{
  "d_model": 320,
  "n_head": 10,
  "norm": "rmsnorm",
  "bias": "qkv",
  "parallel_block": false,
  "init_std_qkv": 0.0246
}
MLP neurons of a small language model. Each row is named by its layer, matrix (gate and up: input weights) and neuron, and shows model dimensions 48-143. Each number is 128 + 32 x the weight over its row's rms, rounded and kept within 0 to 255. Numbers have three digits each. A neuron's up and down rows have the sign that makes its largest values positive.
After each neuron's rows, "fires after" lists the tokens most often just before its 100 highest values on Wikipedia text that the model never trained on. A number after a token or word is its count.

L8.gate663:117153135150140153169119129072120136117107092115092146117148120107155163123187051095182146093174100150172191125133151121151105156155108163069123102118084174110092096165116115169136146137122050152114154179102094147140084154138139133157119087124137090158111114158144133111128085143208147146
L8.up663:204120155184069140159090121150115157101137136063132119125108148160134134155107139173146160096180161071167119103148129129154120138075117068141129049137118135164096096058120154165139161152141120106092135137137138145124064113135076131083155089146174171083110136115112101195056106102126089123
fires after: " re" 24, " Re" 8, " su" 7, " la" 7, "la" 5

L6.gate645:164151127109111182198111124127124117043102161108147201132114126142060154138165137147132130157166091131126074092089120142138172133114110088122124132098156201162148171124139105141088103086123061142156120093112114114154124153079143095161151032086092094149112153176102158170163101120116124107
L6.up645:149118109077106107172121188133115161112161140098186136114152096178080114150148105170149099146128088135074122118137118161127086107114153122094074105157160147133121075156150084113100091111127182123135103135119098123074135095132122139102108133111063156177165090112032122139107159123152152179
fires after: " re" 24, " Re" 13, "l" 10, "o" 4, " Pri" 4

L2.gate568:130167126125147132151104113181113136158139121114108176097143164133075136190101088099130140188153082067126145154099085163193164140119147172104116143125092118111180100130148116146132084162137110077114150178121140151095095155149153104076099086155130173178095145104151174118125142048101145134
L2.up568:168096159116149092112197131113133121162108101111105105144161146101093147098077179154071182132119082110142140097174146094127130090094119109129172161165125114085169053075117161137087154139118121067125110153100160174173172088109143076126116077178146106080106124149102135095143224136145141130
fires after: " " 49, " the" 5, "\n" 4, "d" 4, " of" 4

L2.gate285:170133143141152114112113096130114137128122152097135159070153155155125189184086113082183085169152091158095171142108102122094174139164175119184112169126159130215160117165171131155103080159076121101181144130134203104077126151146160199080079086116120154156144097088177153151136135125150120157
L2.up285:132137180178172110161142125157072186089113173156133093106167100135109168058130093146078158173059116128185159174082154152157125167080110064091083123120060145124095141108088117148092166084170178097118146175118120172110111179125141149156104135154162195141120151176110132073110108161058133146
fires after: " a" 60, " " 8, " the" 4

L6.gate678:113181118177131119108122186172112112098141205129083193112164143132126108097099149071161148140179129177070122098126074142121063101130135144169160129131108104139104116138138148068183151170115111149114131173171103120076117136142119108110127041080130161145153117150159088098047078131134107145
L6.up678:084139188119113138162173113161139095106131160129142120089063178148154128098160163133136112135116094111102108096100141126124113116118090103117048141131088081118152109091132142211153136078246087074073071075062115156088141159131140169168170090155120212104117149155138164103107113137110085162
fires after: " " 24, "u" 10, " V" 8, " Vi" 5, " Lu" 4

L12.gate704:141093136142184122108201143048154109127117175132080145113152122123135197109167150103108072118088137151136086098127123137129131147123095152091067142133175157106103163065156147131067163169094164122121128159131204146114152096120143171154160142112114103161070131160105163045130100123119147141
L12.up704:150141111085126130049117080116131107093117104133141195084143116169155110081158114175089172096130101125160156122080091114098113124127141167132118152168132102069039136116137137118158144153164083123123140208180121129168120100074099165112090114093136146137106124170179105087120155073112118143
fires after: " a" 84, " A" 5

L2.gate728:146097161092161150118125132116130115163115150111166109141105150107123118132120126071088085105135158095100143180122080107166135112155174123124107157140123185064129083144056145167081065134162115111168125114119157156121119121113161128138163105117132152121076076127124104141126130146097176194
L2.up728:138070143141127144151159166105145111087095131158119143171091139125150071113096148142142201141061108122181086098121164089130117136065166161151166136119075137083138082119132154218142130116170147147096100084078145111114133034122077107067148147109146149148154099172089134111201150121173083112
fires after: " " 34, " (" 14, " Te" 13, "te" 13, "e" 10, " to" 4

L9.gate767:117178089126112091110087114114151153178132159125160171135136102129148146110157118136158101132097161133130103145130130158199137168115101100148078123150127128188112112137086151187154182143125153157112085085148105111150134107152126142098090134155171151117112134074139100146161122117106120142
L9.up767:115097155140110112088102172163118152157096129136101169102103114115117123125151149152144106068122155103084113226130091128143150182128108065130164138124181138155140084075076109109144086109104168106090149135175061135128139055094178122141082170160102138138091133123099121110083114100114121131
fires after: " pro" 19, " a" 11, " Pro" 7, " di" 7, "A" 6

L11.gate82:174083055100078150180075136072156078077080131170111121085136176131086214126128125111107122143039157113147154166095133123142101183163116101125090198142163120104163136124132130129076126104190099162129074128114165151116149109147158132185113193141080080153169176199164116131155148108148173127
L11.up82:169089113117091176091108164132122132121163121136166175162133106158153142089115152147087136162118078122097100132118130126160121090109163129107106194141141127100094123137152066077188180172173129112111138098171137141127173102099176138157049142108137118180073127087132132137164098144176080116
fires after: " A" 15, " a" 13, " one" 13, " of" 7, " Am" 5

L2.gate735:155149142158084167095075192178105169106088111138094082148166092139180096146154142057141095130175093123139126159205088080136071174143102115170191106130159153148135189058068134131167075133150073143126164112136121123168135100054144164101164184133139116143093117080151106114127160088139162136
L2.up735:138177136139136156151198130128138151157134162159105135117062174110113159103143119058128156072094102194108127134169135143131123117101161155152145147113106108169121119145131123079180126169157070199112163091088139159129090144122125106130104099101136132152185145088129094158149091107105118184
fires after: " d" 23, "ba" 15, " pa" 9, "ar" 8, "or" 6, " Pa" 6

L3.gate716:081157163097106117119136147102143122121124168120140166079136126144175157160134127154173092134177165194160149120093110141073065091119119140126107157114141159115191155220121098165169126177146121125175118185114092125099158130135170161112112094171158158109082132152124128121173177100149108120
L3.up716:134099121182126149107125109052095075092202137106119145095111143094088169103162088154096134129099126124202158153158132155150126156149121117105076125123157165161123160155136193099187156137105074118113169198094150145160087116126152142115068171166112160141139126160111179103139153130091104168
fires after: " A" 13, "A" 12, " Ad" 8, "th" 6, " a" 6, " Mo" 5

L2.gate294:116160158096115190200128104074169132088062146045136076113111142163117111118132119108182163142113194212149162105100114145144143158138097135105172148100179168158150148142097102154084114129076067079246124149138090136068165099155154152163141154141161079183128110127142128109135077104142068171
L2.up294:114139178098137075152128175115080110114106154123163141137110140094067132123120103125105108109108092127122207120153167122169141128108192107227142109124101160099197099153148134166121153123095082102120055214103163150089158147102077106073100084189112108144140110143052121162117136125145153134
fires after: " R" 19, " re" 16, "R" 10, "s" 9, "re" 6, " Re" 5

L2.gate21:164199133070125143118166091149170113151080146180162125108140142168104152163133109183123181107105187116135109123145154118114164163088197036103137116128117101128157116138079089104104201157140092065161116065063107096133126150151125096146083110095155071086079136135147077099147091136070153152
L2.up21:136113137151089149136120142120138125174116103174168139108131092117132155117097103171158142160151145112141115139154152099125138134123148097111137105121116139175124103143125108097147120101194084139139146121092071160137119133113184086078134137156200133160142142110156086131102148150115146112
fires after: "S" 32, " St" 12, " st" 12, "-" 8, "ve" 5

L2.gate479:155148086100108138158129113119165094134092178173092121096107147217139149175180127062152152116246121183138173196123099102164139191108113140147141113081059147132126114100107119109091138194126100102146124126159138119102121173129213133128120127090119106128126111102170140151128159106144119122
L2.up479:146132134097105190141160098149143156160116078144112132144147136128115142086102095161080141143098129120121138153157135117122119100122105133094061118151134136154118123071139120077118147082125193119100050152049099174103178161124173090087148157140104118139118163141138168164126163149097162137
fires after: "s" 49, " " 38, " con" 7

L11.gate40:141097171101126103150164108142146182070063147129142099105079160154158109102189131124091150190128093134103095092129150121092143131096131127108121080109122156110156144160100120151148155129128084125112121186088141156098116176145134115094116122157091116155110029194138222130112092161137098165
L11.up40:146120058149156133136128134089055096130096113066125109114149052131127132083116147128125165112061096043142125070084176183080095143194118113151113156115108096104118141118140074106150114108105090194126113144110111129108163118085105123178134189116101047117188026141097122100201094151125151166
fires after: " " 30, "ce" 6, " P" 5, " imp" 5, "th" 5, "ol" 4

L3.gate272:138138102130086137175139149089046172197046177150174117087143120160077114167114137192174144137117141145108039119112094093108145165160149109118145131199091096159115057138098109112195107200172058110154159144118067066119132149089132110097169172154139189071073098109160157132140126088099077127
L3.up272:098103161166131170130113157111079100167144152120157128125129100116133150119103135128135177109106110154168133100063123177118150082162147107100121105165153124072134147078173148095118160155101155159171093169133118115116142178146160152071138167146111080166130181097156189183125115079064167102
fires after: "s" 33, "." 19, " S" 14, " " 8, "-" 4

L12.gate83:139104119129113159147117126122078125134087143102105140135111135060124128146137170114170103145108107118099093124108160141154088140121133128139156151146107174119114120133146184111153080153157072149125124100089173145134167131169136139064153069152113191199082118126173163185177155148138149097
L12.up83:113138108198156173142089203146079166181179152149094167128171152163150122111084122155157140147113143132132170116082121133108215133133134141125176094124210066139122115154120079102110129145082044048106079162108154149145183112137160116123168185058095111126114084104100153158049099069117144065
fires after: " " 45, "v" 7, "s" 6, "w" 5, " S" 5

L12.gate807:189091182088156110113170105072121125138107198092136168106071124109099199142133116068114110099143182110120128081128096076164155161164134153158077174105083182106088075076081103147125117131139110161100093136113128206103115105069170138139108089109115152163163100167153101072078166150131103089
L12.up807:137149108138147044187170145187108106090143158153152191121107136125083140112094125108112118114132162152149155136129104163154122153130145155139093122113054151060096147143116149151154071125201130129095108129136092188094147085079099148125167114144105122071092096105116130106132149115168136098
fires after: " " 33, "fe" 8, " at" 5, " to" 5, "age" 4

L4.gate540:180169165108129086080163095138154137089152090162113146152137137114151103174102121127121152120160141143129079156139143158134116084136112121078144156191090192078148151150126144112141137084127099099112168118081130117089158079132108080108191161151111147133111103116111121131161188083142144120
L4.up540:071121084142138102146132181084140150182142124113128175096138118154134131108147140154087141063103109133139108085121082112117139135190165126137121104084118175133080141141131109146083101138146127177119100087154133179134151158108122112081086129085138071132180070109120121075138080162161111153
fires after: "ca" 12, "." 12, "th" 10, "la" 6, "lo" 6, "ol" 5

L2.gate437:083164118128131123112147125094150172058056155136099129049141153158148167152137177109192125152136129174102138105117114176154107135159176134119194117151155126150144150090135084181166152089095141089156140143166156085089128140109162117162170098146122114197116096094133140113119215081117084165
L2.up437:123099127151114156152092143128140212104098112094080141043139146158145148145104162149156107169167168107119112119120140117148164133131160149091143077046146095180102069094129071134086160130112182103135132140188094163099146142177118095179109105093176172135062097230120115066133149127093140104
fires after: "min" 22, " se" 14, " me" 12, " ex" 8, " mi" 4, " " 4

L6.gate197:148075074152087144127154153111060169185121217133112134097140115155126107071091128210111152132101112108166158123170056166112185130171066113204141159146152119113126162108185166125154121068133079106148158115165159139090077088118157140144107119104160104138131108150137115087119117144110165145
L6.up197:142107087178128177108144165140135163138092095067108031073151178134122130138151139158119101152141109161129079161126129093156134147164153172082115166123092156126123125117104182109125115104116190173091126127169159129121111163113182165166140176113115134128103066117119107043087117175195169092
fires after: "re" 31, "o" 6, " Pro" 6, "ci" 5, " Co" 4

L3.gate765:146093123171109142130072187136107174158134126092141155130134122067094178189163131107145126085098138099112164106151120131190129170163148114094128163141137160139115141053176086146125083134120100099132133149085121152111127138123156146137194169151112136156102109086143068117120133103154231157
L3.up765:085189119110168112159093059093154150152089147093132155117150106155132141119117120122093125126114173132083117109114130144126161135132086103110118160124127142095075108093144189173167208107147096118129108130155136220159103175101101176113110079084147089147121144120192065056126102040150131144
fires after: " a" 17, " Con" 12, " c" 12, " C" 8, " " 6, " pre" 5

L5.gate612:156132121159132110075144145083142116105150149109150124110211166148063171139088077119150117076138123136167156121073100114131136082086187202133113119102049179179117129151129153110036170112081144130114130144123175126179109113154124040084116156083111084125118059139076143131133184184189134146
L5.up612:140151112110141150164043127134119122075122116130119170153143055165109157113152138121202106113129133154169133164069157142099108123116108109088114163213148173131114072141123132144134150098164138154146089165117063138123147088091140146109161128098162074106103080170103136107112177123138166120
fires after: "s" 25, "d" 8, " W" 7, "h" 7, " Mi" 6

L2.gate113:147115134127105131088128157105126203134083179107136166088109116150093193131122171158135139206075157125150127097103143085158083088145124095208109222122077091153158140170036128132166104140132088144096140090083106103155153102162117121150104164154118106181125109082140099079144169071179163170
L2.up113:127143182113075149141199167071116122114180099178122097119123157118134138037116096143135096061178099145128067128104139144145107151141123121090131067144154113149093110132115086124117118103176182161179194159187099136133138132102122166085083108113141130131138098092090107105066085176101116159
fires after: " B" 21, "A" 19, " A" 16, " a" 11, " Sa" 6, " So" 4

L3.gate483:132108096092135167152109148125143114126042126068159083097145143158084160141103102115108088070102159141157112124159138187124195142091196150145180153144117118113095107110115117100095099150081090114169120081099163088078172184102120061168172096077142128117128127129167116101165093145094140157
L3.up483:124172112164133177083063133083173105132193108108111138099139118099093167144129132119123129085067073138109177091148131149130144182103158159140184132123126130141164096089151141113128122130175107155135135147139137104124127130101095092154121134113186110134173133104137093120091129066112157103
fires after: " " 23, " st" 14, "n" 7, "m" 6, "-" 4, " L" 4

L4.gate803:122134144125158129132156166181122135135168104109073166155150146076134146068134178129084202124068137105115139117119086095146094175115140084080117125141150101171111167132113103134121131157107072095092146151104170190182156084105154164121156166120115102143069094140096113099150190093074170204
L4.up803:148166147139183091140121093070129107127136147149127098116202245153115145176104135089100099145142077129107178152178116136169134162143150170101152173067088118158099125120139135128214113137161098117125135058113116092132121157105178092092130164103113107152106068155122061118156168139158081099
fires after: " d" 22, "ar" 10, " pa" 9, " D" 6, "script" 5, "and" 4

L3.gate32:101126117210184140143091097119156145121165168113100053128150131106075154128120141145120124117118110081107108166085143103184178112159139161117073103128086093121185056094153165132095114196131149167130112199077111154134081113125139126097112184114148160157157133154112113120147181163180103090
L3.up32:112080159106128091137138148162152121112124111141171106107143136165103096115181080146153098181226056127181153116104151130164177115115152118097126118170116163128138118149085160161151096110086068118155126101136138121163110135065161141117121112173135124144105115192124149155099077116103166123
fires after: "d" 22, "id" 13, "y" 11, "ation" 5, "s" 5